config.yaml
norm_place: "pre"
attn_scale: 0.177
bias: "none"
lr: 0.00705
grad_clip: 1.0
doc_mask: true
MLP neurons of a small language model. Each row is named by its layer, matrix (up: input weights) and neuron, and shows model dimensions 0-159. Each number is 128 + 32 x the weight over its row's rms, rounded and kept within 0 to 255. Numbers have three digits each.
A block is one neuron, or neurons of one layer that tend to fire together. After each block is what it responds to, as a language model described it from the Wikipedia text at the highest values.

L6.up64:183159101151148176123120127081122124105153072120143136063125143095122135127140135098102119154168120085158149137133128157154148072117101173137145140079145100163001121164130217143163084154082146143134078093124140109122159145113188079137142154138143095067126129126143129172150094090115168132099141153122158081202114077139151089118116106145113097103089080076203132125158143163170046112145129089155194087154154152134100133108117125140161120144089110120078109093147181154153118132109146
L6.up354:104183134166111097124165107110185073192105085118169136105172135090142139124160116142094136126124154131123092156046195130120118080112115180100209173133125110162115152099100185154150118102150042172098088139139117153084135090148138099160140114140154131080107078154144131085102150160130136119122079136093147097069149106111128086137149158151142132193070089083190136110185143126187178113133144176167136083141093123124086148114120180093085120124127125163115110070144132135162080115104104
Responds to: Opening word pieces of a longer word, mostly verbs after a subject or adverb, such as rec(ommended), inc(orporated), acc(identally), rem(odelled); also auxiliary had.

L5.up43:164179111168092144168095132105140086170095105162158156106122117139131110096073122159101093079110089171140130148126137146179095110151103111151127042153125109164169171121143079120151120162090114132132097091127156148129147169117220149167097125137170123132193170189149119098100092152115162082130099175105101129182090094167082111108138079094196188150069110125110160163176125121093162089122132107087123122084129116139094150176091150079113159116150144172126119082132176111123190093111079
L5.up301:200087079194126133154156112127124073159124071107142153131071155089127068097123128100135142187103135135176135116131103129141150139198150150105121115061201099097115096076136152134142115129091157082151125108147149152092115140101126122149125245138128071154199171129124112132129104073127116143109132158139164114122120095108091149130151104165200160126095161072115190149143136091084134097135111158110154093121113125006156104137152157128107169123153109133093123098154146115146145115113157
L5.up474:120125133111094161137139180159117083174114078164080073187114094143090159151133113066167184062107116152085064125138119183203148123120112139109049133140116145115134179095147133146138129112112165105129123144145140098124138082081132184195093183091122090130176116109135119098113152057132155139065138096120077125181093135123100126190101116078147145134097126084146170158155134134118108133112075134135156149178146168078104126158139175150076125091100160162137111116121170089156188147098128
L5.up494:197071133136073128179098077117101122156089166100097166129157072113082152138141187141123155139166093160102163163089135113188067132159134106127140104160155192104138144133145154128159143108095148076119118152118078105088093150089129074164165119152154155134188068112177135133140129148097190148117140129098099142133143181129098142108075128108146132139127178124120149141135117134229119088100116124124153118084172134129112070086201088151067123102110087088116156156193079127121100134097158
Responds to: Opening fragments of multi-token words, mostly verbs or participles, after was, a, or re-, such as comp(osed), re-p(itch), disinte-gr(ating).

L5.up56:107129146067137097151175178126128103115129119210139063153103095116188175154132135149103165114059110146152065095148128093147080197174127104108137105181144077082087152116098116082151123078130149106110137099175118131142128108136085152125170078105207145142142077074112113089179153122183142062107183165168098128132171144117143112136169071152142100158154137147072149162146126143136164084133149194078191090168110105130122115141125148132106118096140130144111138087126103156105171142116122
L5.up142:196070093127139126117090142123203088078134085116099186193152168070102173088115084134119179149106173141097138130123117106178104094104130097114117083194095129075076099049132121105089174183113102186143139166172161141096147096135119127131098183084093119107127149123104114089137218119053135155113130128130152125127114113085117121106156098143112146114116095110138088158098130104169113086138120130145068156139105112150131076143122153122151149073088138178119158107146083137110200128134122
L5.up249:102161173075166136118148114135152129158117162181112120124132131082093183079098124125173144149029144155094052163133147108084113168121137130116142101170100122116158152071126153053092177153099128151177103173081151184159124123141110152095093148128177101161089116136185095108146135112102062114153102150150134143123145147122097070103163159088159102088181150146111110102200149195151128133149166138132075103121139122114104136175173126079151074108110150143146133176167055153133140159139141
L5.up368:086119110106139134135105103106179159121100110139150074059095161100111155059123122158147130122095131128107124133119128060069099049157137142093120123179185080103121126126139128082149180138113141183088169167137149133162129177103128115120080218124172189216169141118114151081177151138128095121090143104143095078091112129141121185091116136092128114123131168157095126108158114148194095156134125129135094119142119145150162198130153140105099134136106074162136134200126100174183179130137090
Responds to: Space or word just before the day or year number in a date, as in born April 21, On February 19, or In 2012.

L4.up23:111091164167126133152122179056159146151174159119099148119189128141186167138038128139152157131121146138117084114135133096114096101097088113135121121162099151136110141153159073139209075139153099130152111054162232170126102194182081124097132156123119178171115188167100128082137101076092133140115180189172094124138127115139116112131090168134147164146099104119145164140110109151146096132156185154105117140129175069070147104113108128113095128092117143100111087152114133121157183148108111
L4.up50:197114115129076118146099140180132154108146141150106120137124071139074117144116140112079162073117128032163095198174135248128147059180104146117117153158146141116082126164123083135180156111148119159185145150115170108100108146153072083097138104143127081142151151096115172091119141110105117144108131137178142124132140130111123129136173108112171068150114081104134155131143116110104127121164117109170152123110174138090216168112099139155120151098152127089157078079170095124126086064136108
L4.up301:114101139085073081152116085124111073170119113108048108083107148206117198137131148171133141115125162159137119120181111114130125147103131127105146145109102172145117177121167089145177117106166134151111121177126148140092146160191166087157226142144122164115113126129099103097101113133179051136107078100160102104180101092133137143158149129132111110143160129202155128158086115091126161080154159146081107156132208129069174116143149111061109197093154136137119136095125093149138119131167089
L4.up318:130183086125149101112135144093124147164126169104170165096105073147137133112059131088102082091119150116114174112072155146079177170150094177154105091158138125109147152156107108133171126097140121184146118132149115123119152110153168139171168177119135137070106163120154098098158178155088111153102168093162071141140189170106137160155146084122192111130155099102099083136158042170102119063113166102137062141106119164166078084078192124133120162145137132080121152085122174116114095151150176
L4.up437:127104130114127133142095105091063145072157146186116185130119137202142143135083092113102162104109153143125176115154135160158168173136117129134109115059113118166154126182124121087159123101110135120119140155095098133139079212084141082184097138174184117124136130108165176136093104173132126109101141157182087112139164145114155153108106190138106105109142116098141119168164077212136072107111135168126120116164147124089100103107127139137130105001170141095110106144121086172163182178125148
L4.up495:148086130143122062104175106117163116160066158098166109124103092113113142183092154185163123115108135150094134097136034095119089167105138126056114115082186114091115156132076109090190136150133123134154088117086166088103094125172120087093118179193146102143113141144087150159134134142108182077146161133089128143152101157135168133177118181178171131140152091174133105123090127130143199185116075137101171112092135121080113152143143130122093149138183187103130113105156155173168161157145102
L4.up531:130090162107132114090146134084099132139132125113152202094132194143105110104114097175149142107004131101101148096133142117126127088104132153131129135171065079129101094091134133126129135171108132136152138138106170159098121119183104141168114118156197120085133147093147212109140142161195129141100141111133083156098182106145164136153122075148137068157190153161163068079148128125185119151127155145104120115128136183079125111156155113124135108059133143093180122150134148106159072101099042
L4.up573:139148067140092144104163133143185082149158091106112112142159143172198139150125154091124127118121170128092129094109106097135108143126102151132101108149168166178155225134167147120173099114153086098123124177168106152159105209165118101089163058146122129080154105069169105126095134097072128171210104102094184155159142110121128144187150204140127188103114086166087145125141156120103177131119114114112141140151090122085043157125137130107110160103096127101099116069140112140128132153168140
Responds to: Past-participle endings or whole participles after was/is/be in passive constructions, such as confir-med, was known, be considered, described as.

L6.up308:147128077175079156114179170101143146109115103134135090085129177174163127137115155166114070117143117143111055131104117164110178155162116078096194111173049134164105120100137125191141104106154119152156123144146112148139074130107147077116119104121123098125088086151129153139053147101177123147101148103113161122135146196185158097083171106158134177147103135089115148135185099177164072158111146086131126102129105110069093095140146134156119077072191122117168125214156130142167118156114160
L6.up324:086151104136157157129177136108178119146116168141155141069099128135145094138161159190187196119105109105118117176077161148103117110162104136124148164100067071127169125116150117153099115150088080081080091171126128094121138080105107105138129182084104099155167111184093084156088129112045188170141145145155148137124101144069149238152157173133112102174120083146147146181141121173138078135105111126098114102124121131102114140113135168123087085069098123159096162082144103118146136152108171
Responds to: Opening quotation marks before song, episode or nickname titles, mostly in track-listing and filmography tables; also first pieces of split words like def, know, dis.

L5.up24:144144155133181134118078124096167154123093130143134086114100128102118138228137145132125156141127180174087101120119089132131138115134105131125120114143076112121155150105172087142149157111137107123220082110107106132147096178099109120122067143109155057128106133143104111119144140162120143134044140111151176102069186128156109104179110133087147089094151171064108092107124170151114097149182120130125221031130167144129069085141136134127121135182112105170141072154175084162135124128174153
L5.up207:125191166092098203156115156139108192145112176215073132129074126147088138096108121140163199148063131126118087187156117162073145179113119123058128096126127134147156140156147137134095133171143082128054134133137100161133084134125090101110108178142128113102078064113101124079109162153131186114167107096175094144097126201141128148160171152096112130102130191147129053154127158130157144124093133142080128112147111113103173103132079121147153103114111090147117127120126112100191100151137090
L5.up424:125143135150093161117043127151156092147101164142118142205147093107129144117036137165139104067143129114137125157105089189166092110109093108132074145148146111204127166094170171110132121132087173115153102101077162115104161102117150098151093159118180061068061134115156123113124117207167147162118124129112123113113136125189114114074100127141130130136152134099152115116109109195116075103140125149128143130140110112100031091094134148228172130158142121134117116146156120123086154097143164
L5.up497:124169138135143121126134139105148146166138138173133145147101065161099133194090140162115127139132180187131122146142111151064134121146138130103083085092123128180176179096112115093117072171141148153114066103095168089146074114098131112118126127137084128165147127127130138016115111178104157142156138144114134148054182114176125156125142076153104039094146127069147123091161125114148105139101153123112172067121145067106103126060126127187217102172166169148085119139133120123146130109159125
Responds to: Sentence-final periods, closing quotes or parentheses that end a paragraph before a line break, often before a new section heading, as in "year." or "(FMCI).".

L5.up360:113099143126153059060117084109183061084091123117111107133095173199130148174156104127124160151084126170111125125181136132150091123144199109192065097082130130131143213150108102145158119137106099105139143122112131115146097154163158123160147176136152158148102081119128132103127144145133091159103095148194177169139128162108118155129147141127098154206094088113095084135070121100062132123096110125137175074167109069095132104099145057180090107085127118184116156119085129100122128124141152
L5.up363:134134061147122099131217153122175102070122106077116120120082176151125149149130106154127108164103176107103136095125139166135104132096129091071086104152071097134141194093157079139141101140101076127137135131100130134125110127175082111164147114144151171116074162129071182089117140180102085118161161138179158194133142097095150149141155120097128098096117161148094168098100119124075095102125112117121172107116135105090211101143161154106129197067179121101201169116122120087165081086116131
L5.up382:165096105140129057093128101115162089059135113183116173106100090177136162105135096175119150071123119138158060143147155107129125075134114161159109159179095165168138062162126099070155112134149109160115067128142121171112125090148161132125130144116166124130136101089087166111129066111135111147146163093183091108154121193126115149154108103126171098159124124131121078142120132143145167136121108071152174126189110092122158088105175150110137223112094094158146109109135171124175165101228117
L5.up536:169144121121084158089133123122094145192116118115120153079067103085109130106129149106138120127129189143127083152117116176082134139154130108074141091103135170214139130168095070130131142151176129137126083145116204162107113173171095090141113139114145145076139140202143178125127079129098075149146091168189143146105149110150179135101123116129183125195089119087083139148106163147136104025113106116158130158125134136106185165077139118165145086118183135113140153119062136145152173125165079
Responds to: Final pieces of past-tense or passive verbs, often after was, is or were, such as confir|med, integr|ated, arg|ued, re|used, directed.

L4.up186:163138176162154135135135095113111147121117137124097199069186086130138111135096131119065139149101092191149092100116145108101148091141052139165154188102182101148080102138159159121139150155096069172132098159144126125076108133198122124104070169112159130175165118142098154148122159112102114104136100156121151131087070091079103138131140169156190132152113156115124113116036129149131140064125115143091129102181149080075157099100150083158123166164127104167100173157181173106126123089140075
L4.up224:169111171176110161090124066140097149104134129152166137139145103065188131108103117169091159177095088189147156051129100153136131164075148132056187157184160189137145104116132154125154137107137112168102122166107175098128114118132109114119075083095129176170104155104134099122138127128175110181120170170120143087111110088124083147128153168158080139114136223066201114093117097098166152091178147116145131085172085140083114095142108140167114100088143121128131115117126106085121104116112089
L4.up335:172155145107119148158150063138108121109129108093098195159170105129106119183114154107109152107113099101143065067138110148133138112212096166065129163085122190094140144169108159168132159149153185162154127143128098143099120121124117099137160139148132123148196111091196127101036115105114105142149112134150149127131087110153127145104153156160195143146124115115102100124128117176134104142072084153137159098129141151089184079154109081128112220116170069104099112148183110040138144105117096
L4.up336:178104118127081152121094134143099033119112100129109167156082134094049083139083199115138200089140090140158116170093197165119116163106106138154112107111165118125141125061115127154121105203111122131120099154165120104148151133094091117119100170121137123179115115083132175133179080164125204106103115178166183122142096110108099113124176161172115141145147139184135114149158101164140098159119103170129152167153121083116100121183143149148116171080077106151131084099174122117125138099068084
L4.up374:119129134078148107173176124120140140114152171193118135145123099151137103119128114158130164127081175171092129105109141129175134122143238070137144152125079103127074047155106121133083154129144142155026124087205113171129162183118122091127079136102115125140154067117149149155036109120100100095086137137089130124066102105087158121139127191175131100073124134160129182103096148139116101115151126133074064179171120073116135105107136107124145116135140144129137171096162102107113129120125136
L4.up416:191149132148102154153122103113122093072127117133110086149074155152128122125123128085148192097062094136124162140120099123103098109205164200060143141159103132146118087115111191134170068126110124155120105060119098144087071112167102105155116157134125139198109100102179148146136172156179143077130118099118062151082072122110128097117155146171100114119158148112138152102176119147165162102110166110128099121096095161141083081143155150157116145128120103119140185222128126074078132180133100
L4.up562:123118118224126142164203104123121128143131096107131119116078112119173143074102166129159133194096103158127146154108078087147133093102156119145093151171097138153101148179148141152185118081113113148171130120122126124098144138192106150102125149124160067182080086091118094136197161081077134065124161140144135124110123088127117076114158133167148191156154138163134113085167156132167085062093114111102132110158106173101100131131167169128092070154133179086136093084084046124109098118123113
L4.up624:187103131137105138119116114081110074104157137143089140102124120091078096126104134164158159081164118150157113107109137078174142110135125112108182171116130102081066166070141129154047113124092079116131124127163090174183117142094117084133089131106150121174129120107219091137066180130156156138139100165150155133175153126150125141150096089224136110117098153148124137138133095131142074120072148059158103148190074118084142100106164125127091165133135157183133200142179120144101134163105109
Responds to: First word-piece of a split verb (often Latinate) right after a subject, who, or to, such as suff(er), comp(ute), expl(ained), rem(odelled).

L4.up29:125117087151073157150101106109196168118152105093123183113166176057136120097194142150193147114118151115065158120127154164171081213120065117140124120110098088178146117128093127103126127157132129181141080120124144088114161074145162097153093169137097134185161207103111124161121127124136198160096151108129135149118181118119161160109149071131049133126126178122141072126099137120098135115159139118140147123104113096094146101078153119129101194128134106110162188070113144065123108109121157
L4.up63:125115107093073163116127133108137148136195113110122166073090127146152114127134136171103087111164175158118102136036073165128149100127121118160143142118122122154132145142199109117131109193097082089134107089111118111111168074104184128138047210098114138141091140147121089162115133166154148143099135153154110137178130145121129135062101132150102153107100145087161112141139139175081182163173135072077140115120100082183084126117130161117171132036148057162117113117109139200132083125102149
L4.up95:120090096120111107113113087132158130126179154137116115150146136086169142128082187163114129093124108166092167060140100142083114134073110140120153111159137075140085176152219177153150133098123097127179152081136101167144076122139109134102204111137121134149166155123148160117131105132153119148140191174105122097156190074126078147085127134123070102070127108161141132141137143134104149121137122080132127082134165104087135154111166185084083111116083097099098185152112057203158097176084071
L4.up127:101043053165082141112094126138176098111081118100158112146132116150161128154123166180177054150126125097111080188115128181098120160090131108149135129136133123123073138115167112178148085146117116163096110115090104142108105086109090149098106186128112144137104097157178100116106108126138178126134088144246093169141129106117163124135162155123148129137106146109100148131125127090049151095068123165139182130123168099112159118120077186102176167164095097136137109152119111130173172187100174
L4.up175:115097073138135128145126139150179104119090164140073089158169125094145182161109194129055139140075161150145114122156111086082110165132065106088190069126119114194101133167178102157137115126054134120122096122156098114117110187123131136139097079120098179165055091104149131119115145140108171184110138092087115131107134159102137126172201148139152192170160140063161141131092142103162128131139113132108132142088138173131109140178102057141147114115096154098140150118194120151120082097090167
L4.up428:134108099098158135126060129066154088133104091144127130074149149135132122118160179173123177163091124183130121150149116208121088105154197135173117103140147158121148085098110108135167169146156135117130100178144094143096116114118078107186131114117119118181096083170096156117167156177111085142139077120163092184149156141142080126169130181130140075140126121139050140101128135140182138026102027062109144116150133104155099091127088090117090143117149135152127123123131085174138137111111154
L4.up488:126141123129121226160085131120140134166162041157166196088118108159073099141110155153104138127124099113152138132123142091172076129091082129107121129095103159122154175093117146078137091143123071115170161178164074082101156126130141144168114120158076170173081101139139087116090114151118105150131116077121158086092146092135121153140105205167150158120109128174175119145135129150091184110116139145085153082150111133112073211139107173133081112184113157165095138127119124194094123177127162
L4.up584:158152099194179145134145067128181143089151146104102147098124156043182160164151178185187121092112095117147165067113124160107090112180136077173103108129092096151162130097195058088156098095100110130134116180065156123141114178194141133136166146128046094121127097115091114110170124120112129123097134140089130121124153139069125139164137180121108141131108151123158162127162102178175142084052152080110127167111092125143136100096152116127125112074112147177139156131110116167136129111162115
Responds to: En dashes in year ranges such as 1991–92 or 1973–1977, plus hyphens inside compounds (three-way, non-linear) and some opening quote marks.

L6.up369:155217085086140154155170124133131095148088144089121112103135138122172138193142097121095123144143178136175097134107122062147097075145073120141126139124146147132123152087118136102124213128112067125103125135117153137066167125109101114096199149150135118150099153132101091102113086115106099090231098179085061110106162093155117079180134119108114102135107122147124165131073074106121157160186147142137110165135160068170161158114112164121155115196114168109147163161145100069146150113095108
L6.up507:161143177132095167066134088124111159171070134148166134149113120084164112153132069090096093160074150178149112065131104172181137119147035165159096110146126140113160183156146099113151150135083054113133148178154201096123147116103090120112118176087157120123174113140165170150083059089115160196137165163139136081095139086128126107124095144099174159109139107091145174103125099138123139139141123130147120071145099143137121182106123107098180142109145163077074143112168173114158157151154134
Responds to: Final word pieces completing a verb or noun, mostly past-tense endings like -ed, -ated, -ived, plus whole verbs like died, in narrative prose.

L5.up3:100097132148136134184101168089169133122120145135129130090130203175147123131128152190173116117137121164075110074129172072159112128116153111163047116108169098096130118070199111175070115101143147125140129163077085180116138160083152108135109144110189192137061111130115153116186097112156154150040151122088130158103126112124134127105129136130200200141123090137104123083117147064126125156140066150125155104149075141114135121153101157064111145123142115160111127074153090109127129155111183
L5.up231:176151111146122112150119123165129167142131160150175132149099134113138122209130090118031108103104102097121144111180116112119154175073167148133093071185137098135152151145146148092150118168113093102096057175099158123078214110152185142139100100116163125159093120114116120103064094127141140182121144122167161136206132096198130152137054105150159127150165117106129130104132143192126080123157098098102108174058134094141074148120123079126089110171146139101081077115116120131080119133123131
L5.up269:158123164154143144184139141216153115069130100145113156091102160146142084179140112143068077103150152152083123093065193127132173155082097143097104084119083062094115122130163138154088154095074132157118132167146134207112155139107161143117042152209091134146149129169136132175103115086129082162101115160106089108116106138121101136077129138126111084135139073119171134111123103155104180109131084107127105122095099121152136121119110159115105140065168068183184159140146132082114107100107146
L5.up461:102098099160123136135075120114163081153102120189119095184176046110209080161110149095089122087107116172155107173158172140133161174092140107092168103120049115128163161096142144117154093114200093120103124168118132101142149157146196176127099150072151131140181105146109157122068126075063148145158158100114117087098120079124145110158154141119133109059133126152117105162142132160123122109170111171150145115122153153115123088076106174089114115146079171136183131087133126082125141080106087
Responds to: Short word-internal pieces right after a first syllable, as in St-ef-an, St-amp-eders, Br-ig-ade, B-ib-liography, and the en dash or space between numbers in year ranges and dates, such as 2018–19 or 1973 to 1979.

L4.up124:109153167095116144144095118169140136182130166145102114173114127120038106174169185145174113141135153162097098149202095193095108111166126128148119144136113161095191142125142169139141166103159124116112101186164167085121142187140156140126140139083122119127091069119140190129178124127126092161106112117097136150139123158085120124109123154123095167158095058146072090090056115091060086074128074101145096090091087110099142075096114095133158140102098115175105096093092131141119204114121108
L4.up197:115121117137128131126166126140092112097167177131144119149169123085089118144116110146150158098180135122152154123126150152080134168106172130139019111099159191132169102091047121155136117163102155117172131114137061137128079146126120119150122158058096130169130147176157122109128087110122103175090126087099109161175085105106128158042182128153159118097125107097125129146122219128175138086133166073134184107132123156084133174112103175146207186086153118115139139133174140152153097141169166
L4.up273:095130077109097132097120124146120149184174140077097129190163122058119159140105108114185111091122177111075116139063152135075197121134197186103100082172142123138112131101186151157113219127109145109163089177137098120119110136160136118085078123112084132082155132134102110114123116133164074167140155140132162157169161147089124129135167117111196210125133101123091160091167140103141155132110072155175142135080124108117113122144108133100115091128157097156187140064140168094140073129134161
L4.up519:117126138132151168152172115133111088129094108138133160131130111095098123143197125137144094110093081137093109157095055153102127128112117069154089129123049138144141171137180149150112136156129098145088181182108163118152121123117063189124131087117131136122130094169129149141063104141125114157129145104070133187172112131107155141071165082149186110151117149069089148100143142112156115137126159069176074087080180139125101158045170085142174125112117141064149177107135174165203161115144154
L4.up533:140134099071086162151098061091166177138108124178105106143140139156130131211125187136151184175120112125132156074163152113101179112140177137096114128130103196113120145116098123020081124095138130105135116175097126076026103137141180098131144145104111175147140117108127168121124136079102151175146152157126117151106141106115127194152108160119111114117130166136192152047178136112177088111087132115112141117124142132154124121134116105114149160085084058175077150159092129142162156124129125
L4.up551:110168111121174162090118142210175141120127153133141206148110176132131075174150130172186134056119064125120119143125131098143102099122092101041120091119056166116144098120090160197127104125208124187159136133122162126143156151102121105098136136125128162136130131147147086119110156129180138155156111145162163127116102069109101143129183088114135081106144077014150132088159128118159146114150082086145148124137102133136138101168089125149115157159127143179141168108141157153110185080154110
L4.up564:126133112102159144120124046130162151116113153141140152127125108135169071171120070164122102116148108141135196094136093191161139144113120082140067164175101167078136090154140160108147099144107096147129128168138087133120147123111160136107146125072119121192113177170188084132155154127138128154133138071087101105167149135166158092139092156095075105101151209083178141102168073146118109138136074103084112090084151113122093160082112125112139156072098160145066126114178107169170203177136152
L4.up581:136150146124089156103147118105135136131123119094155142114129099145065177108111101139111105121121126110174124070085171135178133131109093104060099124085146171114139198121190138147096141192139126192110111159106117106092111163065110104174114117103160151172167137148110216052138181095176151069162115087157180111161109098157095137091136187165123112103125155103092145110161116080218128141083093136139096095167106128162119108140078127136120123133143058166076132151127096132098119130145181
Responds to: The space token right before a year number, after a month, day-comma, or "in"/"as of", as in "July 18, 2011", "March 2002", "in 1958".